{
  "n_layer": 9,
  "d_model": 256,
  "n_head": 8,
  "n_kv_head": 8,
  "head_dim": 32,
  "d_mlp": 832,
  "vocab_size": 5158,
  "activation": "swiglu",
  "norm": "rmsnorm",
  "norm_place": "pre",
  "norm_eps": 1e-05,
  "positions": "rope",
  "rope_base": 10000.0,
  "rope_fraction": 1.0,
  "qk_norm": true,
  "attn_scale": 0.177,
  "bias": "none",
  "tie_embeddings": true,
  "parallel_block": false,
  "init": "uniform",
  "init_std_qkv": 0.0314,
  "init_std_o": 0.0,
  "init_std_up": 0.0314,
  "init_std_down": 0.0,
  "optimizer": "muon_variant",
  "lr": 0.0168,
  "beta1": 0.9,
  "weight_decay": 0.0098,
  "lr_head": 0.00714,
  "warmup_steps": 0,
  "schedule": "wsd",
  "decay_fraction": 1.0,
  "decay_shape": "linear",
  "final_lr_fraction": 0.1,
  "batch_tokens": 32768,
  "seq_len": 768,
  "doc_mask": true,
  "train_tokens": 224400000,
  "steps": 6849,
  "dataset": "wikipedia_en"
}
MLP neurons of a small language model. Each row is named by its layer, matrix (gate and up: input weights) and neuron, and shows model dimensions 160-255. Each number is 128 + 32 x the weight over its row's rms, rounded and kept within 0 to 255. Numbers have three digits each. A neuron's up and down rows have the sign that makes its largest values positive.
A block is one neuron, or neurons of one layer that tend to fire together. After each block is what it responds to, as a language model described it from the Wikipedia text at the highest values.

L3.gate70:130128133218074106133119133112125157170158116152103148120206097099103093096099154178157121154120128142093190080146150154096151143178170134087080165132111142100104094081079078059140152113105114122159086072144144184122118058161146194118187113073101152150108169117132135081132118116148099151
L3.up70:115097117181056092150103137122127109128074140156064132179194150104090132087032175136107081105072151123087149074135100097120139125176178115074104187137136094145107097123146125108173226129085129085127105088148127151133120134144147171103180147054078124134122138160207104127115128127156122160
L3.gate466:131182177111079108108141163122155179167148216108137142135199101157088104153094163120089135090155130107163087167159085175089094132105079127136095201122081165212141163203173097085101122178147116211118146127151091161091142156138066130092103139077094123086126129149156128179139138064156051133
L3.up466:119068127211096128107140116163104127130170076164065103187118103163082137106123088178127147135114173115143113134114162094152060061132128143127091136138134100150087128148210164106109169140116111070123075119118099120124067119118150146137147120124080143092148081103047142085162123098156140128
L3.gate607:170112094134092129096102175146132121131109122100148099115143152147110115109189150148082131143128079122137143124071099126136065143135132056203102238130073125168126161093153155165166098049142103162107062088099087069147077079158123149158073180149177070130072104155138135144178116143128072069
L3.up607:152085105167123111113081173100146138148063115144091126123140087112147134166142113069116152111100190131098119126100177104143128168115125165119120120154124142139160076187165167160121109098168182151096043052131138103162189141155107108136193122133120133095166125162141111056106147134117190159
L3.gate736:095105165108118111105110118091101153112179116136148204119169096148161112114072089173128131095061191082141190155087114065144089099127124119131166116135132083090111164164131110067093086107114114126121120135104118115168128171053129149071148106196081139130159110141108058101120133149083074165
L3.up736:105115157153122142144110193115131210190157102162139152143077180091123114135176110079111122111124138132112131120163165132164104142130113085112125177097097123127130119177101159139159131143195198141111116115138122107063123147171128176080099165084162106167138089101163103107101107136139069138
Description: Career and time-span nouns

L4.gate114:140036032113190119088127069098108073124091156116136105151096147111118134121117114095150158077142223131130165157124061133113143155089168121153167126092201062179152119143183134138087117139121155156157095107110134099058101090094146141094097137167157126153134116154173148114095125150163121120
L4.up114:133085129141153143150070106144123146123089129087182168125123102126085142149168111123201096130131163105234164116115116110115134152123086118116131139112110070101107131114131149159069111133159130068110177154084179099154133138127131182142093120140147087107146143106129096109123167092128138088
L4.gate127:142071164142089106143070130121147119161123135109109123107146143146141123114114173088140145101131131137056112108081050166152122099116131096100161118092102116158161122174109145162085110183113095143153160133158192146139165167115145112103085097158115111067220121147164140100112064100145128163
L4.up127:109109119139115140084105092175109148113155132158098090135159129122172182138115208077165145110088124157094160151090106212126093110104177088135163087109139171132147116141118178103131101123123187111104143088071157142100158154068101116145084121120148146068136118103137136114119139073129116122
L4.gate240:115084171068149112166153145122171132121067117135136121159116120079167098192219152125133144157031192072098156124139087096192112103098067105100096110143159133177149083115134109115099138161128119127097117102117218144159088093113174130111152145114092108102117189166107131119132124114137098157
L4.up240:111151152060119124153082167179082151162180123120208170128121128103113167162193123151175112131080101136156104199122124086142175163120124134152165141107142139135081110169143113120084144175162213088117088086101184161091150101106175173102103124173148093091109159151172104098161107072134135141
L4.gate269:099134094169145140158135092156201157118120099126055075178119143174162167048141088196136080100089131089096147184112126125140113153128082060149159105161184117169082065097168201098086153118134168081142141139107139098114112123196111108153182154132126127085146233141122106194118160150113119114
L4.up269:123159144075208121098178139099165162140166144119134150123133094104139092180106098115101126200125091132090106126178080119155078123139136151138129107050100145097174129186161167122115130197123145136082094091132064102155125134177146137182142222229193122168129083124137144138110153175193121153
L4.gate329:091154101107139121164177137196087156132156131150160105126177088085112147144182123167161109123089136126101090132134132163190121088124123139100133085111123137167180089160147126141077146145106144142106120086145111081170128061129092179119161196142119084081110165098091184094153078056180087144
L4.up329:135107107143190131106144172178172172139073151142170118142147131131128117180217151121126161177128155133114140143142101131099174090103077081109144065150124110101181091143155110123110119149100113088073120087107170131135102125123116146216098181184119097082121167025105147152149134124115138138
L4.gate345:137084137208161127150127140118063113158131090153182121143202160098082101136146126078108158115133128104156098155144126109145075182136130170094146134076138135112203118163055130103133165173149072029135136107154139102151149134160136135107097128137075148060118132188171142091196113131109181165
L4.up345:126108165167151115111090061131128113125136106156159116101148175065147119134149099067111094106177138086071124093141104055135104114115105091123152100147133148119105100111062156155142183129136119139045142158096134122084090108193103120207103113129144154129134180098087192110111056148172184094
L4.gate351:144126100083126143138108158116114138113149117183125120128151160108143171092142120143146160107120107133114126074090134079105108096130154127123162096125083149112136081105128123117093192163156120187160096133137131111130150066137083203139148141174114127083172117105156180179152105147137109064
L4.up351:099147096098136131135096144074084170163170135085077102141141153148147225108156129100148163094167127178088142051115120119143122068147102134118134119125121124087058053148175128086127158132131140132138119091111151155132104063088092147154147162153099155107183121125168161161182102133144113116
L4.gate415:107086085139147132109106132111123227144145034153128036143085141094097122125184111121111114158096151139156136127112123091135095163072159128102128092127170196175139155183150197141167158117168124136137131164156173154138194120142170149144139115090113101120114133100106157128185126131131174161
L4.up415:102154109132113168114140111144079197109186145140166087139112163109111111160154087095120161111112145150136169155121087150069161104095105117152172073111132116128107134119112215082099119174127152157129078127175184137202135110126124181162081158179161070069168147071109110138079138105114166110
L4.gate416:185140126106154062079148104142138100078152114107073143093065095128131107097073105136175203153080170113117122097199160118137135161139207130095136138110110085107129153147130135116129144130121113120178102130147136108074160117086112149147146113178162111130077159160134173141154120157141157123
L4.up416:135095128073159142144118076111064085087188101170097118104086097158086094139057173164127177170109134085121164134168139085116207171136085064171123100125129144128116149138107120121137144106206107147103151118065092175132091136150173101109143168162092074147112156164151155103184124130186108120
L4.gate478:055123129096121065126160097141163125099095090083088093172155141067099144127130163135091127120118062140101141138129099104137103070069148144157099122135171117192078184109152151091137122114129155125174129174129141128109138158121184179103085130108062144073147146144146139122111137129122150142
L4.up478:082100102111134100140126123112142102097127143126139142171192152083116092107139125105113127162099095108173176129155121087143135075058161124123154119133094132171096158118111171100136185075055164134166129145136117128177133152122161164116144128127141163152108116164084127120090095059132176149
L4.gate495:109060149139103122147146163119131122169170114105104071166128224105108098168216064124137203127126095104094144120132152193100091066127112157179115111189109113131088106164100211167119108159133134097193108115149083157176115159089105153128092169151098143097145061048120115093084099078147137090
L4.up495:090115103146077151140147129119117171133180119156105104147154189129081087126127086119192143157150088092070155108204158151061117114119168090242156098130168122112145100149100140189108121127071176130124017124151111152118138169097135128129205079110163110100166145158102113156065124143132087117
L4.gate498:103133160131204073152077154142096129062107095157102135128108082113149105127141109109139096127066118111112152132160096088153132140159143113110133143158139139104148124143126138122080178109113116095141180140155169163158197111142070114128097052130052132146129158185231180115125170058201147115
L4.up498:115134147126130072184142104093141102064127141163066152113121146108097070072120081160161135097091124114127106136150126090161129096191104169132128111151143150097178083158092126145125132196168175158144112118071152160069194108154098099094148120092091118097043104171071107129125154091135146073
L4.gate550:140152154186118081187099117138170091121099089069121117128082134105166114119150165123164165177138087143166104138108103131168106100112118120124164145080089134139114103217145156162113127122161142132158145166115067133132061160188145164128091094117077105148135078080148078117134094155092193107
L4.up550:089111130147129091144099151143156138067117059086112070136071108122138125123130135155138139147144086157168108070117146103138108082097107093136078129142048143137158138135144127141089112148139104139132137163099095124092128124118102146154128051145121131119130129139145116102085078080126108155
L4.gate578:091161146114156170190115108139122152102139123168143112174162156109127164119193144158181114091124076105171091148147107059155124113115130077160126116183152105155133099091188142130168103147128120135136051077137126103084141134099103172154127084116068098117099159143148144085153131090121174148
L4.up578:190153111131096143138095181159113111104177117177125113086139128145137115114139161114116074111107137099089131128130084127148133131096150108136072085145127092065149181153161115132094156165131095146107113151117113180102147100150178145119089150198166125069161151128154096088183160077087126146
L4.gate636:073162151141084133151079113107121092103180174094095100152157129136070127120164111109104143135141186073138133110165124098148141137148142080170118126164132143090137134135152117119094169128111108145087158104075146172146140181098084130152096130132144158069108157108163087129170141141127161142
L4.up636:087185073091072145174125108058113153097111171152099152154153157118148165141140139056130118157133130089098111136137135086209159182147134103139135120143142149099117125158099161152145167119127150150105179167128113135094153202146121129132110058160143135088108117055130076152137079108116129146
L4.gate657:131135171140094103134166074147113064147110140143120204177118150107136181101137124109078077120137141069154155118120054125116147118149097143143180107112097121094080166111111125141120128178091139144097083112109155146095181133109149114085101160114136192097102154171161077098074075116083061105
L4.up657:174112098111155145088119082121203158164162134065048079116064126145118060070060122148173152139110088074109148154133113128179121111107095090120134088107175116101128155144138119137171131133073092163180170147116106096134114111130151140117120169137108110097089111098150120149117090095139129097
Description: First-name completions

L5.gate267:157059171118159114113152074102126177094132112136120150090159142105128165119100095140153139129133155135102148148117182131195129209142176094131161104141121133151091121110116096079199140185083124138108144107123175093128163183134132121100143104136102195120177112080132107171121132132183095173
L5.up267:116156160106113112086113187141139131165127148135112134124143147107121112143108080052110118146137147097106117062089147149141153232139137106164151058142155177144188116149103106136184154156112124096099130106132161076126139152138125124086126131093104136094137109118147101143092094180146131154
Description: Table header separators

L4.gate8:161140120095171108077141159114148162155097159150162117149078124047149064151155133095188081244147098137076085125123160139164168042065221189115083086076158165135139117152157113120125125074081144112112177163124139067137104069102103190133131138128127169164114152152091143171119153122078133071
L4.up8:101110108139157126039122132117119126170156090121146151122168104144136080113140077139172081120189188116113112098134100157084131123092153151136132088145142111110116130125170106146111154121178111153093153140133190116157020121117107124173153130156154072101135122143122089087124092088093139117
L4.gate204:155114073129083164106144131166084179132148107092125126139058119216110045122178097126144075102095142110177189143167177136118141133128145160077132126088108156090089117109095065165149113121125098177093061126097078154084124087128152137141155097167155133165087136128138206133128128100113110145
L4.up204:175169076096127175123127079149094136184177136137122104145112136159091119110104106101114088167113102083112148116149160139138126128101151171085105126119138114090110063135143148137122148130148146196147061041075107165075132095171123132112143137163111105110071230130134152102188150169125115106
L4.gate215:105127042176144164117085127101142132148146101143139146201081170132239093137122141122091114040170156116109154182110069141096121150109115162138101148145129075122120162112147124105107134126168107143159103121137152179166106130152130147088154157100157095084150112055137074167131129108171142185
L4.up215:149147133126095091186106134127186077116183153152109127109146174188152163118168104137139095174090147121140092118174153153104130175156138062155167153117115119107205073114084104135152107139173096200156055113116137151161089148138019121101155164102161108077110153123144144150183135125162100134
L4.gate248:128191179127198154062097130140072139162122125171114129148153139129145119088084140111104160148165112186158108135167108100112147083117146188137111124119132121126134140216124097145083094168112140183110153123096114118165121093079161113161138145107057109144187182172155192142167144122132148102
L4.up248:101161141095182137147118147156130103162063172121135112126133147105169051170140167138133132046160114080140139118162055096122121090129131131151139089102187153154091165126160163179106099165114109077166133076079106077133118066114133178097141147124165061132178177128179133144173091116125109114
L4.gate264:143144135141111169130074105073129210147168122142121095131113127138120121073121127179130120186112166122150184148077114162171158118184108082140212107115085110141174115162162180115139183116141133118160134116177113188157076075111130118080110178091124150145097148055091109092192076133157051146
L4.up264:157124142139170134148060129091121103175187069160146146153145213116165125125120093152126077127090130115152217145073115145106060107101158115153077084141178080143127114154147156138134129095101129108119131157119181176129133143115133131134091150155104096225130169095071152088112095134124097142
L4.gate307:153121134131151171165122181100098102159134158141075169138099160127089166132125157128125118111130136144204143142115135159152058132155125119145085149116093102127169147089124071219100059150086129123130121133158136158150147104112145149166133150115130131169126173105132172041111117154133114101
L4.up307:100157099116151106144105129086098167157142131101086152163139132134113167094109072148085076128123098139177131169093165180094085102206133112093067113143124143142134125131102134166120148120089156144089150167138133065147147150127098137122165047115148139153136167109122130135144166123177112094
L4.gate333:092130099149099126097112071123139091131190138181113085128097166148067126115054121139119104115103158170141090090077161174116104142133114139111132143085107117137131175150074161112094177158157091130107101077125128128082135117178084193150111150150136131227133177166127104118136118134151113088
L4.up333:126109072078096148131137069154174183197130158196098124182084112142168127129100117140110150168127116171133057171100182111116102165154125067157142119129115132106118092174072142167139188140176119139090103119094075106163135101140097158175073164195165108148126158144105134098154144154092095135
L4.gate338:137144127069118113150125131137101146130089130133095129145104133153135106127128102112096107113188123169144075099134151171151142140158162081117130121152105117161072156199142139169130191099109089100141104104101156100147092135157162161122170130116093085205205103117134163148147076136057079113
L4.up338:143117085118151152163096122119099128141079076121107134171086076105174127103104128117096099103166115204153102107109122128098160183144148108070110041172106129177096125151140186131097143097109160157095116105148192092088040122143156139145151091171090100146186137117131136141173081149115147118
L4.gate368:166110123160164078179168167142130117107174179062129058120123117142212190187122142097112135127111169107058108182096162154122106144101095109141145138162178147233164109108122158101141136088126180173166138097095150147135111153136116147180130181148194107180136115146164122134145139170095129138
L4.up368:135105098153129090162191155162133128118179105099071162094114142106155110144111083070155179125135105115112146138098168098170149098147157100154072162156155139138140091122145087090111136128112142172156122068148131079093131119107181191138195141151135127168133093153141099161128130138142128146
L4.gate496:139133120146110103134128063162137104163097136153039170135131122125115161169033161161147116140123177064189116230187167096106116131109131134123131121106167135161211125101110099096126137141149146102092154080189099167090104105189099088125156155114113188129146122088116109119117112175107126123
L4.up496:183168116173181123139124082140068111158151107100118175152135149145163118152164143156153159131082077190137101113134153074109152109112134132119132121096113105202127115143119156145108136139075074059131184100087102111080072126131162145092159138096146144165127144105078124079197156144091100094
L4.gate528:108162103120194152145168147107096154167127113146134114124069166102086143097102178090094145097140053160165114143103146121120084137136075106069145194144107116111085145077136147164108148091124148140136109134140160169115102092150144116111107132045131101109026125137104154096121109189119154097
L4.up528:160152175122128144158130156104141097141164106109098132129054118132124123144169109142106101171129135093141127183071162127160161134061062099155143186191148090078082136098121150151126119140135148106144097151181156152079157093079073149152122115131140084117156160140122131110135162217120069114
L4.gate535:126156138116173106138134088195112128096123109092110112110106085167077120048111219118160126139045126057164155153117104155124117111173085165101146123113166108172073148190156145164159102137099149139129131119189139106076138153095160184134130132087087148126114113102112132097113151128144102092
L4.up535:111150142136138146112172144157176108117079098136183101120120083132119122111179076169094160128103125138149104123139132103113118128122176135151102134163113124182089134159100134194149137153112144110141148111165156126137094134119050112096133085110116173111139120095116130179157090079175136135
L4.gate566:116105133180188154071116166121129128079169122085144161138114092105128114150143159144112129081172174107163110129124107137130105045162131133084164103136165118178162096212162101096066116153135095090195129129132175116179106058107150173131139145095119097179171145156155145139131083150057131139
L4.up566:088117112126149111151101175144155152055091089135133131142087179145212091109157132108193112044100109135150119150119135123150135140110181134047075150069124136115134120140131141160102166135141093155190168072129163116125145112114117193068134076105107161183190157118100132096167131140090134144
L4.gate701:107115119124128131129131116170122114111126166213147153143151142150146122087119092083131077169106122114128079096174103135085099076102123186113104135108151120163123061142138112110117091074155099116107096092082121142091130131128131108113147147134114118128164155155156147154127093144152073148
L4.up701:140164176160147145152146155117097093157152118104137170119110126103098139135094114162073084134113164123106107130072137112142116098157096167105157145105170134170094101160130124139105113158092129105151144149117113118138087192139107166095097100181163083150147159130171159115174195145138104117
L4.gate770:099156145093120194188104093206098136121106128160122116103099126137151138059139128109154153131088102083107098149087102177138174128123130101084103066152165103077063090068131104183132139104132118142116130090128169077112151061159132082094090129202171140161095129122095161119124222142170112136
L4.up770:174115197159170176090114161103091185113087112124176121141123111123148175128065169130108117150109100153097135153194162160126176081148112115140153108093114150123080153160124080089083139120095170084144141119182157103106159107151065102172145152135164151221128181165072190132112134131142122139
L4.gate783:146106105157141178118113108106104165157155107089127120082079073116145133152157149142103175123149128126127138147177174079150159109097149120145102097130199106199138146102146191157080054105091137096121152190129104134105173107184149121189064105131179091102142143109166148112137156112128114119
L4.up783:175112095146096124100077191156163149141148130155149157170126117098146095119120112132087091184162177102198092045150071093152188141134142147171099122146126090132150146133112171185152104110098138170161047123109154132105162101117123129139180144103115144095084157067151124151100195122131137088
Description: Word-initial consonant fragments

L3.gate289:131117107175130122150086133124163145107108202121120102130168167141153132070147130141188205135136152094126198157129074107131113098166074150032101114129127125119165105048144067086111148131144134121101127132109108119149130182105087146103148165135153096188195126094139127104145113105124155128
L3.up289:132075093147138139087108170132149130063145159146070092103154142138163160022104109121107115148107160129179126150103127098150110105089136184105104078187089109124104133139119160116075141126122114133108081150085106136149134159148123139201088148111136120199160120180100119122128179136119117150
L3.gate303:131138170179144132092089128093145091134131116103128139141179212185164097109106148096082097147095147118098129126124139130077112159123114099091120122114091161144159139143165153130185127114146185134108071135106133119122108087097174126116131079105074116142116103144111154125090184154049172119
L3.up303:191160126145202133116134149119159121090151110105120082174087149103120103158125150114160150156136093122043122108134086137101157137124197079049165126151179160121141110128099118113081133131150120168102144074135099157160117170151122142137133100140109084135093081137121131103134158118114175168
L3.gate679:127159183132135120023150076152078160167163130109124099158150079117138116088168164113167113108168167097147170101159107121098123117119104101166090105159147059078145138120151183111106085101144196042128109152128096162109153112162156150136077117145120111137191147126084096100111113118143101150
L3.up679:148097124098078175190182139103105130139167151119098083100147121108181088101182113170147155086145163108111051090113124144205149128176122107176103125146136130096119122103116146185089112089120134132136101116118068180120121154156135120096054152108118165146148154053128143073141154115133108106
L3.gate761:151163128107245086116112094169135181153107177200082129137144153127153211114130137159125168101113088111155158148099160059175118164163168146115137064125105146180138125148102116100136112153117119071120027165096123161110144135105107151104155131143183092119183116068132101132220126135123138118
L3.up761:167164145129137134149166162157140102126183105190139103152142149139157130076161181100120114067148133135170140120168155140088071079103110093130103039120105174167142093070138134173147126123117083125089163153122137152061076137081134104147090112081113135129180180038077125088076128141140147135
Description: Mid-name continuation pieces

L4.gate34:125159129144089095131071121130083085101083118137163100127192155152131055114108157100134149107157126078156105066111154124101124075146112116151125163146112186170193201142140148167090136099151147132209109122155143106121111087101140134127118192108061120112072123100115161157121123119119160084
L4.up34:133144169137115179148080182126147123125067053157171137152142104222093124128136127167146126117157168119105138078088096110098119105136111088143131091163156225097157156142137066127132116162165155099145130132117165083116160090117171130153154154099130176134113139086081192080107133150136103102
L4.gate66:142114129082198172124143076110130133136148107105169134111134159119120200162079153090186076095108197082199109102097117112148051091149126112130121183107094102126172175125112091076112075137065101124117174207147077175099158111118124122150130129116110130092120142155142152200130117167099162125
L4.up66:123111191102037148165120096150140206079144051124115152103196153163132138134111119159136093096148118151138085087126123161131139105103177150147132136132111128131163154133169123049086070153148158158126135122137197139120110101141108121153181148093053095150070147069103068122116138107131141137
L4.gate72:131093114138117130151141129124066076116186101148100101176111122147154119106135116131151180108117092132082121159141129149110131170151123124158122077131141135141084164137155129114228079107069158158143161170114195125146178086120131098175195102145136105112042174148195125098136176148099137170
L4.up72:142172159141110136141111109164098108169189167135087197091194081127105052124089122083154167099133060084062053151134076130124141158147115117105137082105098150132106145139087146111119116141136108136125185120163192175088147072070103116123153127102141147153165101100161098167149145126089108130
L4.gate108:147088122166087078109121130113112114140167092121140170116160119172136075141167120149086156144099198135121129139104161113072122141105133104080162147151151161183168148188145131130184136129145150101103152085120158156109141146113070122138125150154178142116116098182132104133182094149095105126
L4.up108:188120099131151125171078152109126166149172100093189103109159155135169145096147137183124147130144213155134106131056172098117099146137091085123099145111086155134103189133111137157075136154072108087090168140124063156092215124142193079121132133082077116085081138116143079130084156124157077146
L4.gate224:056151132111120163112159111079106148120184169137125162135176089117100079119135146109121129114110118145122209125116136104128150121130070145141125098121112140201125134111118048119096155186095111105093088093129101218127145130108124091107162118091136116158166132144085110140146157141129111178
L4.up224:172114121110123182165112111127094144180099090104153114107095108127200126094081068165139165095190106129203117168109146168134144120082146142108121140066076111157100118084125127114155152131122134122156161089150191117150101109126116105197147127124095170096116110141136173129160132086151139120
L4.gate310:136130166178154136129155162156152118105193123115192100124092110146124126110114129092182157098115084139109140098056094160116137116089140161125114112081116088153097139133075131117102100114085112102104170092187176128120149113144162086106090096159148096126138173113173107091153120122147116087
L4.up310:123160166129099121161169154198130160077109136100105141140123119148107101169123145100104158124130026151146131148136074133174109112141140158084156103141111075128104096137151148116127104131190096148174133148125168132140177120112131149121162135081109164168102089080128122091134088141123156129
L4.gate435:124094189157099082146133140107119147163115154132139107089122114094172074132145150152153142102100110131128116164074160098191116141154123113180168118128108131125120184153100128111147118026150105113153111094139209128163154126184130116118178124082089106118134163128145111053123129161172183147
L4.up435:171092107099121104096125128145159084174098181102078054078120176120125156168107094132136109137137161183116106083173166113161187146107120064139133109146137126186118084223145185161142130086121116193129127108180133155128188128099101149104162089132123119107138122158163038142127132185093125151
L4.gate471:129142189130117119164098169094132159098104040163130141128157131105111119119186074177165113141094126142141199130181078106162142135116066129085121150079134112154115161077144162103092108166125064135100155096137143148131134126072125130082158142073133113131083178094152145089143157160160114106
L4.up471:118129153136136113128081112124137157118099150108105108116163150130166136105144074114140095165203207174153198105142131144211137177109087075106097123145112132130154157094108160079149147183103144156143143112151101132109156091130120117131081148096131110162125150098138126083159136123162123124
L4.gate629:146123174109171116178104122128112097178155089109164097093090167096143133175118198122111131153126125055145194147114069086099181152168084110107176152096089182172082147139088109147138083113137099164116128148129090092141143135168105116143131084119187137102125164063167117109142137190090193107
L4.up629:128195155172071142089175115082078158104176105191123125098132144123136110106162097117153146155105084162151127079166117161105152130135124173087132096063126164158112132096103138083119172199110174138143146159181137059154152189096161112138121110081085140107085118090161123115124125125052102171
L4.gate630:096199075108135088096128141103123105117149105121113117118070110126105207076132116136177101149119150143040106146108150193131133154135085089133182178172070118133115175173120158134111123139117085142060094093096088176132113049146116130072134113138149058144151119120126150116098153176128101107
L4.up630:118154117113134059169120138038132093095135131151129143097139225113101151081113107065182110126102196147098146073123140151177126157074135085160157161128134148129105129119201223099081098077094137125109112117100083132132107145122118078085173118116116161102136095153158162131138151136119116211
L4.gate634:129135177175113088147096083127099070179137153123124143140141153119142107084123117144119161125165138140120107157098124174162180115131131057058130118137136123153114086141069228074110131064118121112137185087131157151122141141164141131095097120120103164184102148139064124050086148215108129080
L4.up634:122114166140085124140163133116053083139127156157105124138167121091155082187144177123164069129162142133158130108094185168136113138173142110117102157113095109165168114167119114111136148091083162210129159143076076109083122142125058089159125149111089158121083173110134159121167157100080146123
L4.gate641:103133146156127068138147161098122148120169068131154119125134104093142098140150141145122139102119196181139135096124125119151085143093075132154096144171137080152081177155145105108134107134141067139102086124073150207127151097123144140123137157126095144124159156168157136136095133082109079100
L4.up641:078073097137064085153093113109122061101141125134145120145183112073163156136113152127097140143121154139099150095156123129103078126190150130093134151074134115119144086092143098190186067106135148102132144092168079084129130170165123114086174105135109163154136188075132122137097132120104103156
L4.gate642:135135103106147158113163143114076089126142177214070075123096153103092118154121079154116116111091125143111130119161139143162102148145167138140169056141136119139131169095069113137124177127116094155150110079169152114104199142128134068143170099139121137137116152167139102151092145191111158093
L4.up642:109176160127070125143168111073148092201119170146078233193116109206139084062161195155114148164177089081126179091126161121138107149106170159141152166112157186133158109189098163163159079070141131133131173072103097142102129105155153092128145103137144111174087143170179103122134146153144099152
L4.gate652:132156103122110128111165126123066113078084057112160073091152140071117106104062161195116129124109149160125105132132143153057193126147176219076150132138086130174111184150136119163155177083159141097138138046159128155116057142135096120119152163179117117143107156160126094101108131136107076151
L4.up652:102172142099108141170213094084101069099121141167139080118134145072128126132165193160157162115153116129093101091158144135093144148117124135118083060158111164163139182156113151159125090143179116166123071096089160202115143133124112110164074133134172147100162192124162117108133124121123145175
L4.gate779:090155150102115090127137088107113123183129074138144103081109196097187145134089094102130134146135101130150129104109126122169057147118112073115165165089151101129032176149079154107205130126079158131095180084118065150116146116123189113180120089110120143161099129144129144076115179116108110167
L4.up779:070182085168167149121183103052084115178166111101178096124147131131137089164156140100149130150106117102057169121161094084162099200124164147159174164104106073150098092149105163092136141155143174155134165132193130186095155094089096081136173140078121163110108174107144099127120112106060112120
L4.gate786:164169172111156072193082097108114119170137133082106177140093144089138130126119082152080188094070167113078134143123162177130085079167091133071138178117129175218134099174158162127165146082111131115090165095089153167134140155138104137127151131140118150136118090073088162107139133068124083148
L4.up786:157161192184145089140148121127139172115107106143118147162122176093119109070146103091125134114125186122110122192140182152191070117090079168136184130123126153204147098188142129112169202126075226126086109063126129157114157163147107142075114141124142131118113085090083149116154148068073093124
Description: Section and table headers

L5.gate408:138137143087129091083158160157089090178104136157091183106146139167197183073117111198146141145088077170191159095136131159094087143130073156098116128142108086144185128120081139136174142129146086158159153113123141159158115090160149118141082059074143144147115094117136114145105157139169122120
L5.up408:109193093112120102109130170128089115137131168166158125160098150107178157164106123089156131093100126136153148111169144177145167084136100138151154151078139175167110140162171122158180080123063166161077098096128140152124149149175146123125142105138132076111079128093108106079140110063118173087
Description: Word-initial fragment tokens

L5.gate200:091076167140167136156105123157123150076128134116139167164167164116119108137172083130132120124137087124156090182124180127130128176058140089161148104131092125159079094139103154115112166147139133070130122074178176104122105103152102198157165130119154066114093191145121135152177139059118115190
L5.up200:130080110139126144151123131151098191084139082147098142155160170101132146106160150109137116116080159143159109187108126131079144164039139066078120093107134119136104117070164153103087198122122108127093153185167185096147101142156059117137120176125129165112120158113081144179151127101156139109
Description: First-name ending pieces